{
  "n_layer": 13,
  "d_model": 512,
  "n_head": 6,
  "n_kv_head": 6,
  "head_dim": 64,
  "d_mlp": 1344,
  "vocab_size": 15675,
  "activation": "geglu",
  "norm": "rmsnorm",
  "norm_place": "pre",
  "norm_eps": 1e-05,
  "positions": "rope",
  "rope_base": 10000.0,
  "rope_fraction": 1.0,
  "qk_norm": false,
  "attn_scale": 0.125,
  "bias": "none",
  "tie_embeddings": true,
  "parallel_block": false,
  "init": "normal",
  "init_std_qkv": 0.0218,
  "init_std_o": 0.0,
  "init_std_up": 0.0218,
  "init_std_down": 0.0,
  "optimizer": "adamw",
  "lr": 0.00105,
  "beta1": 0.9,
  "beta2": 0.99,
  "weight_decay": 0.31,
  "lr_head": 0.00925,
  "grad_clip": 0.5,
  "warmup_steps": 335,
  "schedule": "wsd",
  "decay_fraction": 0.792,
  "decay_shape": "linear",
  "final_lr_fraction": 0.1,
  "batch_tokens": 131072,
  "seq_len": 2048,
  "doc_mask": true,
  "z_loss": 1e-05,
  "train_tokens": 732500000,
  "steps": 5589,
  "dataset": "wikipedia_en"
}
MLP neurons of a small language model. Each row is named by its layer, matrix (gate and up: input weights; down: output weights) and neuron, and shows model dimensions 0-255. Each number is 500 + 25 x the weight over its row's rms, rounded and kept within 0 to 999. Numbers have three digits each. A neuron's up and down rows have the sign that makes its largest values positive.
Before each neuron's rows, "fires in" lists the words (lower case) most often at its 100 highest values on Wikipedia text that the model never trained on.

fires in: "after", "spent", "by", "through", "for"
L2.gate1330:507523532492480508506534513506506483496515464524497505466505477538506496488521529479543497500474486529477481484495478481489513499496544465513484473537486506493523508454508515504487454507472443489517471468491476498533501488478521484479491499486484477469578535491504489504499509502501474467457463523468578492493501509489518495506516509500530514510479473493485523552501506514505508490476505527509498506473515504509556481444522496474507481489468505494500501534531507486489533520512503533475473518440448480514534494486495464448511497480499506505492501554563537520507449500478499474520458450453499493481533496507491490467562491534490483514511503505499437459515529476466508491486513520493514539514469516502493502483492480461493483481500457460527515549516537495484520445512505
L2.up1330:466502451489477462497495514519538510498498555471517538491487505538526475519457510539520534557496469486509485503521525507486520500492504472477493521505561517483479495501469518482493491530531498556510488492501515505476477481464518520531526471489494512546483507505490508529514545460490490500506523491455487470481488497532507482540512521500495499487515494501468536516491550483531496479487470492482548518531529506488528503514473468494559482499535542476471495475533485505482539516513492500480515494498530512493506479501482476485478508492510485521452525500497516508514483515514467480524461503534481491474511502515504480525499502426502480498545491512481484474505492492499509478571531539497496504533464496473496496527534511539486481533515539517506499520473449503538509481456451
L2.down1330:534497532507524510554511511468479510486478483464511452483475492504493512461506503485472446499508514470504525558486504505496484517509512540456473500498489502521514539491511547479490496508469489472529517506473527498528518508485504486470458517516558491481520514498515539485495474503525531502452476468512509493516488473527476520487469470509488494537522501428504469490488490502489532508503506507518467505461428479500480515497506503470486508514492445544494508529513534488555501478504512477532494509487499482506473481476559471494492512492422503466523515484477523459499504471454498545436521486479515524491490542463476525451503527540510495519459496472521514517499490511461494464451505455457498484525505494520486485480522512451487529472470447511476498491536533476488496512491490

fires in: "to"
L7.gate441:502492493507473495520488453504467502497540467520493524505495484514518504487514473433495462510512508529512468467517488495503485510475465520509498475508525475520509479542518457474523492495481514565447508467488484528529469513506503540517492512506515557482520471497454484514507499505517514501504469495493503543444498444513516472472539503506497505488458519506536520510458485504511519501476454509488528457532492514489505482503511492482473500519502515509528498497520469492527505530506536500556443500521499463480508487520501515442440523511530500522513524476472505547522477525525510474563515449493513474507514491508550470462499503524505469489499486518444497466492521495538498509540480548495566523532491509524509536517488494529520475487501558503513495477491487528475492461490478
L7.up441:459487506531490483529512529481504506523548511525485507496484530552518500454476481512504475487497525485538521529466536523504510505511467526493455499515516472484490478506508479479496487487516545548482489477486464516502499513494502522502519528507491555472542532481469490475511499494515481471510484507510462522477485504496521406470498502504432502465485480458460490518516485467503518513532490511474549490471523492536503488493494486454463503494459487534528479520549476486519513527489521499543462498501491495499499518519517503494444499530508504531546506533506547530473482513523513483518476470496535519486506506517495466549511475496503494535523475459496447456505537499492503470487480470461526554536530475466497527491498517502530492485505488518484514455497466527486544489460467
L7.down441:510483546496517503501459477489518548450525534494468513530512477508528518524516534485457513488485504487515512439496497498535487489521496526458494515462512478478487518516483491543510483480492522518532474503520542478470505502533505495515568505487482509502488507560536511460491504496481477433487535500507479485497495510528504508511513505486467461527507492468519487462527526491471486490503542494543480495507505454487508502452493533485502454487518454528482460513504464506514492471525491498478518548497487460509491527504521490530506478482505523511529424533471528503491550507520483530504502519465448513545522507509483475521528527507497490469454503500478488501492489528494532490508483478491497491496480516560507524497494477431518505477511476500514526481481451443488508533463495

fires in: "to", "for", "against", "about"
L4.gate706:468531520445498508509524457490471457530529494529527481519528512525471494496537468465468488527491470459524524511483472469518526511519524502478507465478491501485516482511548557500510494513513524501506537518458501511519432502496478485468463521531480500530493564506502571486534522511556508438469493506495513538493505453455486495502502508474489509500487498488501510541488542511490518500523500489487473450450468548438527447493522519490476512473484505467496491499476539518505530519494525521489479512514482517501535516447526510501476518499508514485509503446550513492481469521508519477529497489521473502476516490503464537476503514520506534505506495516509506473515510471501491519492487505505500515504447538539518499495526474506508469457515473530488523468496534533485437496539504
L4.up706:504493484484488501494505472493486497501509481532479464466516488480506483479566487456458521538536490523539503493494523494493532531506505499501503508497506482459517493489501510503474508567517503530525551503519495536534466505494463490480507535489541527528470490525540530529519511498514487515484510443502476549495514518448458492483510492498491530504493490512497493510456506509493555514534457481475503475505527520487515459481496468470516495493467530498459459514473492553485481533517479494510452534488505541534535508479482471490451465507493530492531505463504521470460523485522519452512482545534461498472518491510526534514486538527522489496464483520530503515482513520477530518486516479518522531496486505490515460515506505527475502493514484530491519474533553497518501486499485
L4.down706:518503554495494493523494482511545485514509462514507501544507497490504514506492467504534478520478515514508500587459490540500485488516485506476502527485518506533465478549508504493533471500535510473538487486530495491525490471506518506493511500513523499482508491482528474486476480510513492480493520543470463485523518486525512511497494515511477491496495509333513452469475478480511506522514540514502528516504531493495450507517456522525490518494473463516514494512476521515495503518518484524496502499524517489496517476525517538490485498507482487476532475524490518492502489480524505555468510488503495454443508481524485464525492465541489489520465493522521483489544493492508529486487506519527503461456551534532517518514529506500483492490502452525486474505486491486476563494514513

fires in: "on", "for", "off"
L8.gate255:457528486487488521507538498507457453531513467511484498485497516521550517477501519509475450532447508510494513489507499499508508478457489481535465502489503513463519521517454516473485482518521512475478456478521479483535515540512485500484501508507531481457518504501521506496484503469526485497513511454492530508455512534547503489481510545488543500493509482509474493557542559524512538534495520459510471502497519496536520500510442513525528526465492512444490520468486503479487488520532484492445521506506529453514498488477507492489518513487532515463502499494515501495470502539456510519477491477497506540437491508491496483486530514499538504528496524483479490461463529501498471479484518497487475514477490556510500469463534497539470535499494508498466466483542532555474501459517508
L8.up255:558511499491442511491492479536451492509514519489477474481502495575490474507492506525482566471543492505467494518512475489485561565508492527474522485536505540495459502466505488526498450524523469518476500490507501497478462485510433511514497506529511488540512500515522526496504519470512512447528507502509464510511473499465525492507460497484505502537447483495500471509507500481526518506490518503505442481500551516510493515441511496489524524521490495510482492495486462452480513491492469466468478471492475545487487511468513468472483470471478490514536489485493514532495488562480481513482510475481490511500506463503485487512545514497436471545518485504505516503500490487514479493509530527531505477466523508499483442475487471544483456543534481521436512491512467487495464490529507
L8.down255:485480539520520464500541509501513506515514460486515537506548490494523534505522505531521457522462485498491499500493477460494538502519502485465495509478492483505517526550447479501496513495480519470502508514557501460508530488492502490479515521472487456474532505521507513502498523517505522496515447461475523485468545553524500536473493506490490489493519508519472478499482528529452497525511516485491509512507461457555518495520452521490471502496535437492533513507496512527534480527473531526522546507514522469498491476467507503481533542447522481539473492493493474522443491525524490485552485486508485542492506472513485488516534523524510538531473508485505478509550480507534533446488545470426491496543506513462527525535537532479497527484502509478445449458524509499496518507517467

fires in: "on", "may"
L10.gate104:504480466462534540486509513488466486520495477552490453544504491478459540507516486524483444523503502482512482511440524486458560520555487547512499535500510522481448544469519526502513518480511508492484516508531495497483511509464496506508491494492532474526474499531495502511490455495514501513514476442510491525513500476522531487492497538467503547460476491507494522517512514503500480505426532476539527480489457500475497507511483509507487508440464496496544474496468513509469481530489496486453492567507510488508494496470542520501462490518495472443522488470506511511546451504443494499531541490464504508497511476495519501503504525493494513504514520524498466512500484505491471479489544496478493507534489516507482475503446495482483537487512513533494545524539501531497475515508457
L10.up104:466543516471488512454515521538495514545456494475449479513429503507498539508525462497501465479502528495504486504498468502505518501504508499508541518508484514499478491478513481501536503482517463473475512500481503457518495501471511480504523474471479507490527452549457502501517516549467554464513532451492489479533476503464511465495504482505504526499509505486481466481524520512447499528442477496488481471469483488499531486525509542519482536473453486498531472488508504534522526453513498456491530524532546476485512449473479492501470498498481422455526504469525484539481482517493514488498465511523520532489485481491514544502503445485484526521524487530519501492520524546508472506505499518460472509516516502473472456523522522476485514540499496469464528511539521523503493523472502
L10.down104:479539512494507505436478511511472513511474508457507517511510489501475467468520489468474507463482480503504500553509458486488493523508484483460520520513503510504483466521484494494493517496484546470496490481526460467479497505506505498481488531483489455485426456521517525532484485519500527531499499456477498524558495537455503505500497516496518532454531468457464484501487469506552515489512520510505496470543460544498499508537504554491499478545517512532527487504440483513521549493483476521547479532501491494473527492505535501574517509465502475473524519508458481474484479530540531498501516479489483441502495497453559500486476477513481486524509458460496503519492501531508529492545492495477523491559534504494478495509477506481512476468403467474464500503500527522500529501519489

fires in: "of", "for", "against", "on"
L2.gate787:482480519488520486524494472487471524529518539502513494481512554539476478488542452453497528548494481479501510525483498497544503509517560478500537506454483538508505473543504518503513508493508502487478549501470503465503516523500525490553560521512491510507522505500496483468518499516525460463480528484538523489500479524504503540474490528532508513502505476467505441456521501485526533491537491523478494540465508532533492510506489480484488497491526486547494458534484473494499515493524487440490485533497500488520511517494511511534517524479489511496493476496493540520455510507519491473523516515528508502446538571460491504499522484506474461540501470483474473480513456503459499499478527529454477501436560475491491521519505456494506497501496496493468429531465502502467509512483506
L2.up787:477515494473521477509500494501462492533521525525466505473499501481543474568489496466506518482516453533460529513519544487531521527507539487501500448502510542462497467502484521530518541547554475440484525473459517501494457503471455498493503533479488466526500536500467480464566474528534498524474491475462518507470507502527505515509492472482517481527492531491516446513516504504505469487561471549500504472491506509494513479465542418538522475493472509508511474475501515528450483506470454475474455525538504500470480477513483516483493462530513498505453497482494420520520499476524541487487488474522459468495453527446491475479493526486503519567515515512520497515509521488532545484536529515485504489485495477519503513513504492509503494533535551510494531518479515476529484471475490
L2.down787:521483481505515504513489523475502487484478476493504476549514550481466499457520509493503494511495559454548515554487472504540476527496499510501507545482507437522519522495517492468499481475458549536502483544520498493475523502513527511481486520483518528500503486503501498484481493508476496496501501504562476497503500484469510529510473526529470506503492435450476509479494500508525550513443529466504507509505496487529503499490450565450449510531516473485519498531483456489532531471532536508539537475478501486497500515486591490516536535471458503466596479557488571491486495507487476512505521503511513505469549480533485513430510477520490463480491500497496473482474479556483459548459488496491503497518514534458495497494471478481488489477500440494480479536508498461490493496494505

fires in: "from", "for", "to"
L10.gate856:542533517497488490486481461488485533516485465482500462507534483488482496467485484448526457507511498502520485506482508508499527507538497514472512503490516554563481511482509481534518486549509493461523500524503500496527521521479497492524445522531501534510475474496532543462511499487506481443474433488504543506474528536514464488487516499504476465509499469507494506524489474528536542463506450464498506474484490536468463483513507552489480524514501479519510505520478518506524453552496511443470537479479485507470505539457524507463488539517432475546506488516427530527486471491533504499471540502481520479477483513536477475463557507508507490472513475491519494487476511525483476506490457515523507490529469499450471464487494454480492481525500487496537492434482497573439512481505492
L10.up856:486496506485505436497528537506505491505574487516523501488517511511500559540491523496509572492509484522470505512551488516499462494490538541500516486511475494492529513531485513534504518495503478465520500473482475468497530506553505489509500490528481537504483496442483477484506470512474492506520481463489500520507525527519527485480533517517499511526552510496503501520539497490530542496492502453488482487490510448492548518511487498471471532498465501520510531482528472495529528481502499451524472565484501510510491510532474474477462532469502526492515470495489488491491477523531508533457468489470515495495487496553478477520467510535509532446527462580459513496508496516519471486521492489465504531495537529499544493480515500483530500534534459504497508504447513485468490482458520
L10.down856:453534506482461507503509515512514503496483484534468532536488551481495470510495486495495549481529500517530526537475498489470523504461497508489451493478498476509520495502508502472520485518480489497490543522539516473510476512476524501507532500501489506541478521478488491504467522493496514495464478490499465490534497490537471480503503494509481508515515479434499484463469505486510504470501548558504515483492497523539484514456535550526520479473501506512495482521506532499433479478493490505518517537482530517488490480512477482498535453524541503465537490502483509528511559480491515484514527544502495480468461464499469484510572476536495461511510506484508496473535473471472544482500467464476499489474494472514539563496497535491485468501491497492496531530520484514510527505509496

fires in: "for", "where", "of"
L8.gate1005:490543465465539531528445465500491438527499495474508475485535508492466503497523485513511457482523495447491487471525458522517473506476478507534498534504471486493519531452538494495463466512524520524473494477518483521509499516499497490512467497467493527472538490497483468510489491504516513499501509496471533510510507488460488440461456514466471538474473486523524540528478478494506510535508520489503482512526483478535523481524459527532505513467527507505515520463550431466489501498464514531541501492471511560459481498456524490469521531482514485536484502484501514494506463509468474518510536475520492492482474523479493521536504512543485510467463495507478493502477481492519488521488491524492528500520484563511482509471506485528515548513468491511524501502535531462494491472492491
L8.up1005:516493531493493488564526503516513521501463513540544475522471529527495494485496457505498505485482516473521497492517457508526526527514503549459498466493506518467470477479521504504508475463472513506523493514517515461474496528545503541531528463433489488461481480483492504490484514483500486504535518461490488498482489489486458492497437534452464550472533459493468522478532452445482512528484483482521479517480519464516504515493520522494532535515470480540472494519549492544517521490437485498496537494504492487517494470470522528511518516528526514522490482491482537522487515477493476475549498495467512493529464524564489479493441492505450469496590523532493489490439490549465500502507487454482491521508503524506493500500511527466466547506546488527463515459492479494474500546505498
L8.down1005:506514476500523491485497501491496521471501496504533505496525517513459500460468485519500504533504500501487542527483465466494495582471492522508511523486519521509516534507503521490470507514475483486533495495502490516487507506503520486483519527517509510484506528500531496535462512537487490506517502473539529500528500561481527508500502525497499454531507496486490481479513510527503502491489460511489504557487510538542466497473501470482505491521473509485419505509486479516505491509551527552491527505516511485508480522500494494471520503459481518480530454482471566469456507477513532564456488525510510483485489534514512523517558484536514552465466507502515495470520520535507533557478495512476488491509456464494527544520530504478484510512494499478539497496483477540495505520482469